{
  "activation": "swiglu",
  "positions": "rope",
  "init_std_o": 0.0434,
  "decay_shape": "square",
  "steps": 3414
}
MLP neurons of a small language model. Each row is named by its layer, matrix (gate and up: input weights) and neuron, and shows model dimensions 80-175. Each number is 128 + 32 x the weight over its row's rms, rounded and kept within 0 to 255. Numbers have three digits each. A neuron's up and down rows have the sign that makes its largest values positive.
After each neuron's rows, "fires in" lists the words (lower case) most often at its 100 highest values on Wikipedia text that the model never trained on.

L2.gate237:108088172099119174182087127145130158027142109116148127107089158162137100109144164150109153100130101124116177111128150168138129159174136147126104050109143128080106116108151116119048166087162108155107211165131118112118092115148185145121091111157094120091103110174129100117135098079156128115
L2.up237:113124098115114110144096080138086133130088134164194090151115146162104115130197137077114148095087113151072123164150104154125147094143121188147146126117155180079175122070206139145110168093170150158135111134069152141152119157196162129064155137143154143121141114109147055166143104139060125109
fires in: "of", "against", "russian", "safra", "australian", "research"

L3.gate722:077138089140162119126126084093114142144127138132108144115145145033121132076134117136138136150091083117095109144186158170172133083173151097128140145134071129097072148157096134124168088105129117059096152126137081200136132139105139085136086148114126113159088179138172115096122134135175129135
L3.up722:072078143114147071054094129098118131137149143130103106132090132128096130127140098118115162113112164113123103088171119179188052147109111114132200095154112137118056144138121179141170066168128107133118151183132093162096105076114112121125091152141114090133119129149189079165129112126149149090
fires in: "such", "results", "far", "farmer"

L2.gate690:075110129111168158145127127135113140111120113127161159146127143124106158092122141106140084138097197144094074075139174101151164099170167092128128162142130107111074165114115117134173171152164103079181191090152138094157096167129138165148137067121143102119163113120085122165115132111119108131
L2.up690:177142134131133152140147160124126083186149147087153163068099134168130122103082076085136169077106186151157079117149158134144069170134180108114125106180124116098112108123148157136110145133118046152151083177083136130156103133092135143118163109147158089087091096138127144138096094138149152120
fires in: "completed", "appeared", "performed", "recorded", "competed", "started"

L5.gate341:117075119128121092139089168144189128147118169119105166162118112151077093100190147138132131146148175221154100157129203172106118188123135126199154137148102136152133099039212141151135147126138157127155121185130112118192164128116207163091117108081118104163144123056128150161100148141141141141
L5.up341:139120144130118081137091141141174151148079190110181175148104108105100097127139085163147095145140107155086119164075138143080142177119130155083150158140121110146168165123157146086193083099152136122146109217133071108149192102060169157079174177120127116129149142139179158075122139147156135155
fires in: "than", "to", "by"

L3.gate715:161155125071107160087168171123195117119145180152117099092136106093178104124149149161102094154124129128108154217093163103154096107106141112151133104096175119129115115084118118171140145124194074138091128108121133125123059057140027109133153133100168129101107121066085149119045190116091129117
L3.up715:090129129115117187147102177132085128145105138063109088161153190125169098138139184099112107184091052109101138168063174090138141137117094175100180109124175089193121116100135125136126111132158113152108079118162103121065126103131098112118197100094128139147154119095042163138151115157141098073
fires in: "pakistan", "wisconsin", "company", "entertainment", "festival", "championships"

L3.gate119:147125112107096121130124174163102110128163128139075184164083119114108167106147125114172120144089170065138148167139152135138133132093154115082158134075088170103094147131140201119154162051053148139135190089116215149109144150101119217103102165111124135103120128158160160106104107140150155141
L3.up119:147057162133129121144098140182068093130131098104130132117139159097194176091101179155147153127166137122112153147148076194113145157127086089153138068115083206076134160097125133077179136116105135173114173153175106113143110154162112143156083100110133092143100167162154097088150161136121117145
fires in: "m", "df", "kg", "having", "copenhagen"

L7.gate469:078144161122122089136169139178193106102115134178130109124127160094149171110139156157133162150129141161105139141190201127101148172195076110153119188166079148102143123135094170163162123122125143150105124126118101102160199132211127056092139115148163103153152133151127115110160159179039139105
L7.up469:063138158130098119098135152164144146173160109145179134201116160134151097136121093125124116105144089117137094092125166123089090152148185167157085161094199206140111162166106096126060146120164174119138125144122113176122092112119156147123173158131103111182106117119138127170164136187150074131
fires in: "worked", "working", "travel", "competed", "appeared", "served"

L8.gate269:067158174078122122103119161107124103176095098087125059073105192118140148141089092119113138184136156085116126079107094174125107182079128147108139092160174124130102102134088163111108145157114161102186096094162170168124098099120057115089148119113087141137148145130134152104169127165115142180
L8.up269:100207116146110156121108152111118147169123102129108143114113145134144084094172165119107092143091154093096165114096139087080157146174135122127138101166168149188117062080160137160092098159136142116157118164116073147088136145157130189108078163124119104094133131118132097136129077136114176123
fires in: "in", "attended", "to", "learned", "for"

L3.gate621:091091137115139173163144114110164134071132149148135142118199093047101077122159156137165101089114154109160120163104116082065141122134087111153161107139133120110167112166094118153169129179071093118087151171044108155074193196065149135160108113172110140159085129132153088156116102120131120159
L3.up621:122149123097115148148164153080103092100152207075114153116155093120102140159117081108087133115107128141142095116121135137109080150188139139157142155121171101112118161166143105139098119156111157123175076128136097147072142125135154163184155116140130154130130114088137137156086126091085113111
fires in: "another", "southern", "different", "these", "subsequently", "colorado"